python train.py --num_key_value_heads=8 --norm="layernorm" --norm_place="pre" --tie_word_embeddings=true --init="normal" --init_std_down=0.00394 --lr_head=0.00907 --warmup_steps=63 --decay_shape="linear" --batch_tokens=262144 --max_seq_len=1024
MLP neurons of a small language model. Each row is named by its layer, matrix (up: input weights) and neuron, and shows model dimensions 341-511. Each number is 128 + 32 x the weight over its row's rms, rounded and kept within 0 to 255. Numbers have three digits each.
A block is one neuron, or neurons of one layer that tend to fire together. Before each block is what it responds to, as a language model described it from the Wikipedia text at the highest values.

Digit after leading 2. The second character of a number, mostly the 0 in years like 2005, 2014, 2017 after a leading 2 in headings, dates and tables.
L7.up72:114105080103126122124207134098134044121160162126144097085140122066121165148151073098127149082116175159114130156079087166078078127118113145160158121170086139123140098173125163115100148111121112095124128119137102107097099115097094126097087114142105168129124090127141160140103131125118161081079055127148122156143124161107166157165149158120143105127152148131173110068176152159149107135128125179098145125096177208110141180108084091170060134198056173044158058170110133073099187115109104079083093195113182180156176076075
L7.up230:164136092134108137141143171114165158183149127072143094186098107116132135142108185152182140102077130135089131116090143128099134164133127116112167146109107154131085125108117105111168146221146155147129129130102097141144127149131063159141101142092148134164136089142129158163122112107135120108123072053114107136141102064129146158138107086143111162088150137090150160154137106124056181147141169172185094113137165157090121188147088134117120169147123089140164134186085105086125135108220130103198119128078113118160085103160
L7.up750:115163156113149132127133106175103108133111113103177074186107113164138186176073178114109122093079127127154167163128092112159100099152134126137138034153093159098181113121164144125116104117116205123182153140118163122129030141137089093215149120149122103179156133115130122129173096176088090076130085132103137145097099142144064114160118165176087098075135125075088098117154161168124107072159139130149113094115133166099098055106117113137123153102137136211151124152105143113061112147164147111134171127150143112146085164146
L7.up1504:071154128150126133169103097115137068102119115107136068136125123108107182119159130143114166149136103121169173146136082050147144115121141142113114100119095142157143153151144152138184178101151139117175101160106145125093165127145093160137163145132125144118145216145155141124155131099105093106082087096111143103150137089111113107126079174089127122118127104133118050155078137170145118127132099144092100127116158138087131136107098145113118128090050100154115146153099145145144150168164152093125119145141100081142071084196
L7.up1546:130090145090161159147158071158142123144093083148109120160100101084070166164093147141116104100132106120105122139166089062129139136099118117126135122137182075079145233175087144112126128143081116114214063117111133114201074133109163078118180124079099135153196129156146178098107094117189150117117137129124140159132165090114050121108165106098119194156153158132130115115186173142128171139100143108079125106148142154150180140154111123149130110138089148155096059122116120109101108134172161113118163099104138165148133104082
L7.up1593:169093139113184124136120113108150116162116127119091081137123164110162110069089088067086133148098106196122124144121142123075112203174092161123156102141062114055135152163168126131123103076147130126133156178120113098145106113122104147078126150139078196147194109152135173121127101134156127157151085167145112199179080139103083158181142087120109148120138141162123107120078139079117143156144091112144159114113180114071063119135124144090140125142119097107164081113137173062171156160101126156080097069180122087134109101103
L7.up1799:088124149120162160086107090101157110122092134065094127179094110100150084051168127107118091154175135114145126138152137079134112163111084112146066120110120111094099153200164097125089084168160129149158117116101148064083130123101116116182144241089159110150160109163121209131079123184181096150162074151160092137202089141147116140138109076119155129118061190112145140114123098111112098171118127101094210157114103066053081151094117104107155133124132122135173123103127109101117172173156182098159091110149164142091166112149
L7.up1840:133125207115088129045228080115144069069118106101175114149132117191157062093117143129151211126108177067137123170103147106111178153155109172137107059084094142155178154215190122151132098095166193169135167113082077088129109105121096087144129082160134160165119145119077172137145180123150181149125102157111217188190096141144120170084100146141117102147109064118133082106085129149128181171164138080142120161165084129119101101140101144138089148066128067153090091131152146104136127120153088124108136094118146105133141152156

Time-introducing prepositions. Prepositions like In, On, Between, during, from that open a sentence or clause, usually right before a year or date, as in "In 1998," and "On 5 October".
L10.up74:163127130151156092090104180134075153116129124134168178134134161125106148139192178130085147136100125080151082117172143159102075068068100100116128159127189063093163105196113115156159127154136137129121132178157132108135127094150091121200122121099116132159141088087159060119092099114194124137128145066107137134100144166136090146073108195188141165150146114050074130133210150118136182045117043159075118055169123125155156144100122116106123144109140171172100180141140163091113153160139106128168140106115180134078139139124
L10.up564:046143144145126106128105191153141084138088161114138122149068093174132124091110105176123099086086148089146110148121157060176159192125161169056145173119106119152119185160127132156161156098133113153137071120147137108097154086103103132127133128170079150161154147231127084104156145130159146144124118108117130091101146138141166089125140092117138075143084160107181152163170111177111167101160136068131146094147114104093151100114132120102137087109222093102146145076126096099122108124042119131132119159132170156187131129152
L10.up1366:107152118141136107166094139166127151170172141159163108127106089143136085130073101144123157130102146175214117118128127112164168195145151146150121139151123130178186163134115114171126125089164129152082109130101103115123180140152135096120162137139089129079157107219170091151107121107138082079066113127081149146182136127171108141152070080146068126117151061113090121132169154122128083094124142136095089143170165079103086106111138148154120133136139028095133109108120112152148099147107176103137151115095100163107092114129
L10.up1554:092132126119118139129117140105110094087144116118109133124098170121144088194150038110134111090125123119116118105181128130096194187159135117107111067144152141139162105124114110146121134100124065154115156059144097136163101149127083198138138155114095150142156132120098116142151168147158105185162152112159113138155214089150135143074132121153113111143153085154102127115071130070088118169115158110201104119126155113152125132124116141099116126160145118156192146103116192110076079107090176173152137107101163133193152113122
L10.up1646:067128061154177162189139134128088130080178115074135163169085134149166111133183133149138148111130124075128120174168106154111104148117161094156136195116135053135167189150095123120146094125121129168123097148113135158135121177146142116111123148085129144146087158160184104167072173134116124153129124095149123074153108162089080065130143115119160173098132146127101098109149116055123175169082179129132196090087133175115089160167163118188111069115159158106143178150129122088115158111105087091145120107110154088141149129163
L10.up1829:123174157099110111151116154071148080144122177121138147096155099138088092130140108089140151179143132115128102112117091112140096101137139156203129121100117156081093090129132101087072130162127115162146124109099186112111120072154103181141152163120088093075089084079169174144125111079109029140085096173143207058163115153173124101109161129206141179118134160188087101076172089119154137143198064117084129069141184154111091132105080090105114130109136060166140140115110161124171072147147110128134092132113097107141127139126
L10.up1899:124090114162169131160151116046056182102111117133124119099095156206079104128108121111124176115114118129110077171162148119114117086111131153129132173105114049100072124079157129102101125158107130109141129115101112071124172167117178144107086116136162125094131143178162112177165125128173129136113082129157128144137154114180101120074105142153163170148199107097064115162145091108112115108057146097164111146108106093148119131070127131146133126110152129070178149147154174099156087067128126120147137119173106172154132115147
L10.up1963:130111141143133141142197134126123159132172173089149137106110134087101086156113141103149133121132131093103169109158187111168161170141120146178090129062115127086112101140078088128134202148146137123136087106142126156111126127160155111191066145111109154083179155103103124145173101135123136121089168127155164166100151130120122170174126184186132150116149173100090138160150089138115139093111104120117149158149134116106162120079108102105156108146183083122139103147141185079138122164202138145122168119137105120144117167150

Mixed context tokens. Fires on several unrelated groups: "World" in World War and World Cup, semicolons after stadium names in football schedule tables, "areas" in research or region phrases, and spaces or digits inside years.
L4.up1786:125113161213126133133167111129145082108103063111161069098093129091108246073100109175119146122095111131125113146092084113109094101169121081088071115076114082143146117132061091127117176136129125128164102145078169059103133166155123122093150090127115133105105162131111144190106144142153136152124130126080132153153108099101148151111172115137159111106099104079128169114140176099139133129178183172083085124086177164101096224132117116122111146184125098090125119127151154115152105154127127153192107110089120120123156127119

Sentence-initial "In"/"On" and "-in". The token "in" or "on": hyphenated "-in" in compounds (father-in-law, editor-in-chief), sentence-initial In/On/For after a period ("In 2009", "On 5 May"), and "in" inside words (Within, Basin).
L4.up651:132180126117105128211154137132149108128163116152145119169133141108103152149143106151120144094097091116100115136140102164110178101119071081141093119185053073166164126155130093108101167124112114160105105151160152112086102163119112151157122146150054141138121122115099175127107185058119089096111118129095158129106129110120138141143082103123141114133114113149101058114117139089165060156116120116110086131221182123141134143120172190106157156165166194121162203144123121179125100092084161111182085167123135048105138155098

Before a name. Punctuation or naming words just before a proper name or title is given, such as the comma in "album, Recovery", "known as", "titled", "named", "(".
L10.up140:097049087103117126143168150143121082099029093131107083112130118082088135118136147138173133144106144099149178117144105150094129111143105180140114127087176087201117101094073128135094124133199082085141170132105070108135189109165117112112122127149163174108139137171090121112140132166138081147107153148153108093083122078139104122156149125154138145127142124092152104161198084162142110140122133129135099150124094156156139082149106095180160128100151134099117148130072088123142089081125128077115140177134045127085118107155
L10.up344:090130060095137177113177154149119098155137155124093113087113100040116099150182095146124160125136149128133156133112091145154084164121158185079154153116170114143081152153132086129091150122178097123148134148096159134112084129198106102117154148203126148129172194200059096109095104128144157134165173106169095106108111079137117149101135115121142132120128061118136135123200128136143124108130163141135117112203116131162148103107135154112166152127143146123116187143110091115140183067098122151154172166187090097134109155158
L10.up674:166148039124117125085094092166115092134123168119096113137141125073094113127134168173112109151144161076093127081059138159113178160103125121103134182122143144212088142150111138111101139146166161168125158083153099108127087152163174121093129148121121123171146096146101154159133141092094077081127129148135136106113167146129117135124153158154133152064102075105141129129140141178059136079173133164127092095205150098112130083103126155151145165114078142130142100147109116173122109103151124098142095184135131123083117093083
L10.up942:166127108122108106124125114155167147109139183104086074134126142140133117153122128182132108116122117111109155186108115175113146188161095138136105078129164080134168138135080155127154188066140145152118081147090179122092126141149144097100116160156121133145075129159129102121099155167092107171124103144145143116068117114091094138121131056117208127121116079108097147154101122092124146094127131168135127147200052092134108150124135140111148132138112094085094115149099191093082091189161155147083152103150117071031072112123
L10.up1107:157181139121185110108098155173127105099143105088220116115114144102108108170164140151124139101069109075060117135121143120168136122155122064122104172130148132118156118108133181106115108112139185135157075096167115080129087053151107170109171119101158066130100078110092075135065152135157106187157113129127147133089134129112129079118091127141103149081078152096108140123183091167092178155110109135092161080079093155133191111152169107064144136130137108129120105124135147130095153069112151158159128166115137132108099124191
L10.up1240:130129134173079127161190127163146154179072138134188071122083112092128129145151104138116097136096114153143197129135107154138147154105146133080175132175177098151129149164085107156157214114201117153182091141094147110137121103141106125172177149216112134087134142156149110146110169123099182151134176079116086085100096089182153137085143132126173104134136073148131169090225095143130185107176189150153055160135105115120153087109117097094126113118123125142106123130112135109079133041175136147160128173103060119047156078113
L10.up1973:138094127192099130102178132117131135166109099064147141154094126161072147122201136167147144094106203167131116146114091139121129134056128131102179100121163098133144136117186058093113185123212139093189076164134148119166157113172173147146134173157142178092130128102169167155085179127143182076126138103099150124130168093129175143148096103163146134167157135148136131072143132102186104114114156086167096158151153127100161148113122167091104115103151189111089178181134079120151047078112109146108070095131120104144137076117
L10.up2036:095164127106074134116098118146158167178120180142098102145128092094068086116113120148081082094120064151183089127117093107091108180127167198127166115147134115091123096125125108117087126187191114113147056127096098059132211125168107106114185067134122161176115181175145143106036129122147163127188124022138129100122202171130127131102111145145133134140148109187164093117147178140191133159142102095130138144091156094133142115173177116149097100161074094115107137144132072113114166080129164116077159082162111123080106071080

Surnames after first names. First token or fragment of a surname right after a given name or initial in lists and credits, e.g. John C. Young, Travis Bark(er), Dan Evans.
L10.up325:115146136172161130097149136139146169104110129149081138133160079079168112115099089086064144153087106128144086106134129059131148116106153129061139123133095147113126060136168129139119104122043131095118157134190182155152112163160153111094137098169062160180155118132159121134102158121139157153115189127193136193098088165120125055121139141130150094094117168122127119137137093130165112123113169143088147074106101109113142137116077140129099132091180116179106135100196079109142187157130187166143152171078163136078084155106
L10.up641:098146165088169172126121140097137099166124087157085171070071111115105129132117132109132080135117107156124108109144120098127138079168117105142158165112160084191087117130140115127102163092100158127165116102166177144138100099101179191127143147147114133081126125142104117109151172081123186147129129152086146109089117110143072093127107142197127138123118134056110026143100121119107169098070150137089100072192110094134138155132153122146099141133122131088049092070158123098125115093158173124166122071132124104151156154124
L10.up686:125138110131145136146114158161131056128122118125155172123083134070124116134080132103136127127118129109172191098150123158153151172075113170115134193180138080094176142173157131107078164156186082146199067112147161160078120149159139142123183133151099111105114148164120098204106130122114120144144108127132153062132146128113069138104121122152067109115137161163097137111107163085182137085082145146144089124128139098174136140142109119070185131093121124120114200118202126143119077126133128140156148113190142142137175160220
L10.up827:123137154069132119135135108125100104136149089219102034134113071119084157125088137096186095130103115124176085069150107181179078151194125076084161135126157108163146135097135146106147090150160114111096117148183143142158133078089101118152229061140179151153165183124115143077124071129141133190058168133126113198069128125096171106173162124116082136109076144171098160065097072131120082120147158086145111164188135147118142170074125137119137155131151142129150073178121154099143102137157162086143108081151118160140091078140
L10.up1568:129166129154137131179098114201136109179152183193172109105074091092116138177103164122155149114055109126123161123079104162128177100153161112108142114064142146118125150137166151119070106104094117138144147154129132163167164126133139106124162089108123109108140092167057130115141116113113116094158119099131145166089183099109092073109151105122179104133097110158092148162178159110126048073108116117170204138109104048136121218174167112121179089105111157160083137082114132122180088083140166073148083096091142100106165177144
L10.up1775:105147128097120082165101124138123108091122071131086103076121116099191116152073099081148109119082137126192180091152085154141140179107128135104096146118118081067113176096113117105103155194088059153125096149119185143186116109108166162081226148148173154173079156131142157146126156187083161064078144082146137159085152095098144120099134123146164123168134196073080039132135156173159108155117076132094156084116217130125195175103163112110135117198131127159099140172121124124142127125138126070130119099103129123143140167102
L10.up1831:129125112136086159169079121116119074176150101097094147154135105059133074153134142156193080091151148076168148129136136077202113162119139121133117072049125160105149106173200149116095135118086120110158135081176140159132133151158132130116138135162137176166137143135134136137142116110104144035162092169138067099148117193107188125142129093219145119135114130093091191163056136149105070128155121133135112159164159135121182175126083120096142151115140179167129128144137131110111125111128104115156172097112129153114146193105
L10.up1959:110139129140110105097179131123141106135119073169087132106122051117089063167086105167115143130097160174149117109078110094108156103153101116095131146110121194130122175109133127137117128139095194172184143131178136129093139093096153111099135140146125133118157180188153132130105091109100136141163184109111133140092145166129090135156136143164111159121115150100117101119099074154141113066119107152082131069143118136171166204137199116129131092108138123115133160196142039088187113092155139134129119117134138156141147224180

Inside personal names. Tokens within a person's full name, usually word pieces or initials before the surname, as in Hein|rich, Constantin V., Sand|ra Bullock.
L7.up148:154112118116130100147140135145107144190154106187118145179085118095093110094177095118181121146076154077111148189139137122155120150082065062088183145138119165131128194128111144109137135109134111122172060147145117129088108134147095104090101092140141148199172071170126129165148156143128146152103115095107189169079171135135108168115120171119171144122064140185130131124128055168144137119105131161118157105196182200116169223120162116116125087143110089168089125122129111079118084079109128159146133126198161156176125170173
L7.up552:165162158143084101124178062126113116108144103092103125146119083108091070112082119074161093169137102106162160118127128136088085150068157124061158121108078160085145203133054129190077103166121124138177128099147093091152117147159173119165198120130180156163129133137142157137118147133135144130100121158135113144086132123114113131101150113124149081104110169137128116105130125123103136078117148147072181135176088142171149128142101144196106123078061114106112118142114150090166167134123113111136091117168118162122124138164
L7.up841:142143148129126143156097130146150119076140133202116199160099108163092073101133091176178136129154149100138155139134077164155132141052084137145170128127117182151100146111157114158166184082116119099094134113154109174171098136127099125190143175182105126088085147140132122136147121140122139149198187118105127106143126065139163188099142118123151116128117053133153103113110107109159110138141147203122202094132140104156130151110176077084104096138116147155108157140069121106139087126085088111147155130152132185141094099142
L7.up1061:144133126096134155180093142155176168152113116135147107168127120133092135176174056124102118120080121108135170159145162135186118119085144154140204103171119185096146082076107138149139146098120156065135095141170139090107134121134078195131186108085126082119127096106153146143128110098127139076132162156162087130149112175134102123151110121144148072072076150146108101119117118126161121099089140132138190143170119138129149202144149139065087151110136156181087131113104062103142151077110102122097115070112136094127169107123
L7.up1130:189148084122223094143129137066127174109103138132179127108123124165126143115106131107112189154137097100110162132077070169131114117110065105110119144171131107100093129092121135137109105136117146095147131106125126096138127143129062088163156139167134113143091122151135099154160134158115145160096114062097093171124134105158127106110162049156124143144127156070169111103145148147126123122111129154089098092072127123132167126131101151134134098120127115166125183192132096163095128116123108121114162109153150217068128123114
L7.up1137:135144102109148112148163114142197181128147144164115099156117098121157030101181111151176115182103140165104137154104154162167142114145125102082138127149068092077127190179121084126133115130119148115115129142121087123096093134170128070127140110150124091189159126120135113067096146149108150071125159138103189090114139126104106106155137126187130175121099134123126103131125102119159184141101089133138120091159137179154157184169159150150062087192114118131090123064122102118120121062151136171139125151161149140170165100146
L7.up1317:152137130117156145124133108124154178156132163149080085128074075112113101112137069118179183143129153149131118190101137157155161158114165096155158141183117155128090117107110194180134123128078140079146148101127120195116142140155125067108058121152140153141090143145174174119160146166098142160164159078113088184100174120152137165109149128139149130123102140103120146099162097124152101128100125181097153136155162178150133180115160103154134118125134110164112210148137084091104069112126125138125145124178176173117087166100
L7.up1463:125136127092171151106139175097078154146157160128077140157105112121114109090129125160177241128109120106140096161081119184214127101102123158104155111171114121165076122130064172122114143140112082048100157104147123195132161132177153073119115144172159118135176144196162186138097115179122147138114136131152119168111145122150147119073079132155196102145134088125103133139155079115082087128131112123142186141097134163146135136098143091089138167139102133136146151096164085075134121109136140098202103146116137195134140172133

Year digit after 2. The 0 token right after a leading 2 in four-digit years of the 2000s, such as 2010, 2021, 2004, in dates, lifespans and tables.
L10.up418:182141133124098148090144095124126148113130188144144149131122115190181162108115176107131112098118168125174123152108151094153158159126107130101089120160139144143105141136198113114068136151123106123124093166162074169126070165090096077186169051151194114100143115126118094129135140161078098096083116148081133109095141165071075146135128086108187064162090052031157160103091102111153212145098127072179117104100101111074204152188126159119047102113116144120148118176175129146169130184123157120146125173113122122099133135069
L10.up995:114136038203118121159099183107164121125115139126108086162103098130177156102161082069112094171128103105109141143097167130105141134109097112126102149129142134062136118159111158179136163095076134200099168159149111111135153153172115122130126136156128111126162192192091108083103121071110121136134099062125147131121093151182115175085129106140125073132116095113104178083064131101129154194142172158075137127201145216107129102160129114135089115174107119135137141076143156105116157091208102103118133109132139143101086173160
L10.up998:056174054101092088067122159134161143170128081136111097148074115149162098087181065119130093127125122166138171121089113108136071150075093130118137141090140091040163116157095127118131100155155094114094147201169086066187029165111133132179150160157080188151152096086124120093097161109111097141082156154152104158071168117079107155113187099132138105101118119138149129102145119142121129164170126148093149068157071107156095146144127151138157100157057106132182126139175130081133155123174128130116150072113089132088139067119
L10.up1118:152173069106135178088118112090137085120118135120156133208116091121115120135123115116124113157146098173124143110128164150099130160103118080120135108132123147072109153155106114096112108130100153154071081145092102143174130124106102141073088131114083129177125119179106104103094165144109126169055104109173201109185141126106126100124154056122192101129170081184137119139194110106113151176181108097088147076124163124132091109117112155095116136132163120116142134118140107077184130087144150134104060158148163098147155167166
L10.up1234:136082151102128164126152145099197208127123080137123047106114149143181149060118157119135142211163100144099129167094075133152134156116114081142158162078167102094105086040098127126148121097082120112132117127117106143108127182175136108141115117128110214157113120159108176099159165079143159101140109165166164105152129124151195135164152090147119128097181137067171136144127177106163146117122106122138143134159137122163175123178162133131078104188169135152150109131169162107106142032153168133102120127129112101122109120144
L10.up1340:110188052161108079152185137091128104120101164156116107090150159235171141153169123138130158191122162139136161121107012065119119148122087128099113096144122144115132162159083125151077171123115098145118091124089148138134173171104094104142116122134077107199133125113088072151153163112087154109132100121148145179118151144126100053081086088132098153109135099115112122085158128093105145143121131078184173143081163163100067168137152093115144079147092098094169105118104127080154184104163179094176161096162146102115143111137
L10.up1423:169122112210167143114161134167147042112103129128109098136154070126159123146097094136128158107069147162118114136139118139112110134140094126081110123119128106119115083131084186135116201081135148143166122123167098035099085149120079173121132165179159118149112133148116083134160079120125126136139150142062128134171116195135128086111102124108201137127125097121142147167080153140115105111139145137165131110134106073082179095094111076162157037079115074123197103128107098121158096136138126146119128137122139105128175133084
L10.up1724:093140054135145171118097168123125056105150033114109158102140153196088149134135117088128115094093185162097095149114107079117041091130131116145202141131092162147115147145157114183004114115120124083142128092123124111146117131143150143176122102110146149133119115128164107119096083140192165102099127185123171157142146149095167153138143090179150076084131090130127113110147163148116126170075131181170094132199129134146137197095120076115091164118128126151148111118121132128142123147114179129137110057151086135087063126153

Preposition "in" after phrases. The word in (sometimes on) after a noun, superlative, or verb phrase in prose, as in best winger in Israeli football, translated in English, in 1992; also 's, its, their, and coordinate digits.
L7.up270:090120156070161115122156169085131071089095120189168163135093158110085171112155123118121135128182125075117187188173144098182120143162156113143129083135077149139109165159148153124102096139084131158125111160106147099103104217123137119134121186157124111107075144159132092164145097093149097119125161132149082118093144123148133184099116127161094157077114087130142140109153172129133076126145073098142113180115164121066117159135109140138143069086155181080094126049096178164125112147110147124103124100096154153148152125161
L7.up354:121116145151161155171099137091072074054133137178079165158113105159119153139171094111116150157139089101122086075171165150148189119088144173176122133158118106139056127155182079099172137140140100162160158076100140127120126126115161120174105069084124100139165151083140160125137141097145111177103119107130152092122166165091144160101113192104083185148088120173113143050137144128154126156114176079138171055144160086147152123176140132158130108115187109106116100099076160152164145100106119152093150190209084104155151128148
L7.up429:115135131098131113130125160158078103110212111104149146175088082079147107124154151107150076143164122140098126192122123131099129153101081109088156141136084162109098086084140153167115131074140104173157147130103124191126223124135123103062170092056136154060147211164135076136123134116166064151119116144101116142161185089169089098175167078087131159136090155112097092151070107121094158088171107157121109099129114128091173201103095119161082138142141139203121137146116170119104117146113152192195102173172104111117152111125
L7.up808:121134081138108123165076135107110047200122079122139117107115139109184139094182074152142104080127175138116104131095147075127171187122061115122164118137114144198125105105128135101140197125133106150140166140113179115143077124148101127070095117128115175094172143157144133089144154140138075124189137125111101132123128193089132147103127071117115117119137131144084144089147117133121112144143092110146182173146123159082122146141113125108140134123133114109117101139085163154127180126136088111167124127142188070139113166216
L7.up1225:090113195151116111141207120103159097129096110179218100092084153131117139108106131131125141075107148145174161154109139091104174134130141101156108175106097121160150098164146145139130118111137092150116171172098093126164178147129123119122127081163105110144132107190125061154119137121129111113100143101099144110121092142059124168128218146117038137148106125128155133096154138143141128098080127134161173158181122169192080088076101149124146110145191175184185171160117177116056149120115067094167104127118146142088106143177
L7.up1962:121167128102152131098138118132146110186118176160076166124113162124102123167085173121149142112176071152121107095166178084119147093111101046117120102156080115126132107084094137102116124117121169108218127166166145160114097130116078108099107142160077124132155141170109060119148159161169143069150107144099085182122134149154038108135125078106089128123155181089125087109122149126185149118103155141155132147134140137103070172154084129109114146102103181131147147126170090097173122139116159134115141140160128090101170090108
L7.up2014:168098139082123134164147115129127209160185104141097124104116100114092150155156163128154065086125142088113097131156156128140137129149126122195158087091049179110134178097152085110188108101107120131112117140081139116103056128177114168097142102133124152170137199115116139109167126096140127179124131080112176061176169180130104047105116186135123150075116142124123160128148131079173164107116125097089141127147162142092162174168051165096125096141145122123203107150158174139073086060106174148134130129118109117197124117141
L7.up2033:113123153127138133112114163175125137152144125161120096150093112162195082146143136179175127127103122159137083113120086103126198196098157172176074148107132147120193170073125121172136147088085105145109119106115087096157103097114141118136128167218122120173164113194206108125201077145143161107146135087171097130101120129132086119094070164107108145172097116132151115175144107145160135149077098114087086182161122133045117083165130112059116094134147097192129086107103125169090120069127147147107102099155133076113157120099

Start of proper name. First token or opener of a title or proper name right after its introducer, e.g. The in film The Northlander, an opening quote before Red Red Wine, known as.
L7.up212:142101170149056177149189135187137181175103167135175124148061139146153124156139137116141193093191125120084197078133136130087076125131215169191135114113117146143097062141138124104114121130146091130136090090111143152158124111138056121156132154149068155101090116146114101146140171111106123088145109073164115114103129141085127100142145100149167121112126124090120094137188123177120115120138168092110055168093161154143137122141130154113115075131139114137155119146081109145102139124114145118120151190150096137128104109113
L7.up348:130197184141156217090117159140101134108123101192078129142095144146083114129134087121098174145130134193107156168114144144140171140107168111119191139104104121116140201128142161104113098196180101106108136130163107108172065104117086106120136165142123156183206150150141117182088138195064071162124133064152117113087069131118168097128185138143099118123142131096113088142108172137150192082144117150102164147140071108102103143216143114161085151116116194133164136110077093116105128055134156127154123113179078173111102118042
L7.up578:139135158084091134130103092176177132083157095153163094107082109103155170179167140172072095131196153073168152096136064136126083196119093127168120149018132042158157141175089133077134162148120137147114134147116167049119040102180130126090107131143104181169150131171125170156127091084126142127091147128138129167092108084158128153092100178134114103171102056168189199089162107087091108076173125108095115176133178171168155155092125164127115073058161144153180127112155122064123115112158163118139089104132048168079114150103
L7.up802:067128102054110111103110111138108153133119105147110025202139165082161124123090062123085182122125102178087114138140154092071109165084119120087142171155101146165028137134167141110089167191163084113231148118068133109119056161155139087133117161152077154149127165123130155122108190109124135157134131120116129120121144114175147131136181124169120133115116131203129098181152152114082198070105163092139074127098156156108133181225145126120124106100135106135140109122115114181124149117164148175140123117132030167093149164115
L7.up1358:121132096097129139183183136172172111154120136116101067137116159050142077166085061101098151151101130133109081111089051130168120163151120138100111178127146100157131149150114133117139157123185141157162163118099144119124099137197107121190164130157117091139189154176075091166095166165109098155173184073166109038093106112119132136167128077110130126111124108186140129183191143138174149091152148205099067156170110207133104137100119162058159150152130103088142173137139095127098122116122144096169131162137066132085096132075
L7.up1540:138152131133103133105202138232142065179107073135147119140148179113130128143089108124150087175145115208132115144127122123144080176122109142137088124112136181119155081079139087136147147094164125166148169090123087089129147134123118164136085100149126104062190078120078143153111107138148119111143099136169143136136110063100119153134105132121195108134088188124186152101114132125103110070188079168131182129193136128108133124128146101099118092169165100123149133140147105128097161144099126166201149216124102079101114185177
L7.up1819:115200117100136153178148121107157093173135163149155064119103141112139118128118078127128220127163105096108150162136130129176156168069150123170120142100136083106114163086133162112135137181190130169092143116129111154088166126130120112156095110144064127148255122166073128102108164140108119154113085180137112135094148126140166086138165146172118100097126120114116085113144123145108167127096099135159092092105060146099127133127114103134125153129138115131143161153169159128186102075148132173128126150118159137123075168164
L7.up1934:091125050188106149160146149191104143137123144120096079127151110092131093063172114176102120145109127084099153158145138097130078139131146158178140123168099144136119130123134107122172187085160150137123109096164086111153122148170108101118129154133154117102169099115109172153165130129066112094141170114117103059101092068109100087137182086152099123129144103182147078185178147147094171154119137110110047159115115166121167092198130167127086138077109092166134176108122163144068119092118122171186109133206068147086132103149

Surname word-piece continuations. Middle or final subword pieces of proper names, mostly surnames, after a capitalized first piece, like Jag-ger, M-anning, Tom-ato-es, Vir-go.
L4.up1757:162130105160123155128194153138116131155128124204104124133141125147120106172101115114146128142174125134150163137096099126104169176102144127127143137131113120171132171123078165138096135134122146180142190069107097133106136119112154095135159122142133132146123185147195159156151192098100121102210181090129092161131125150118147131089154090097149167080189137118102046076205109153083130120143140139132100087114140090132076156129150106119074101094114114187120138196119152137087096086121120113128136110158128167117143145165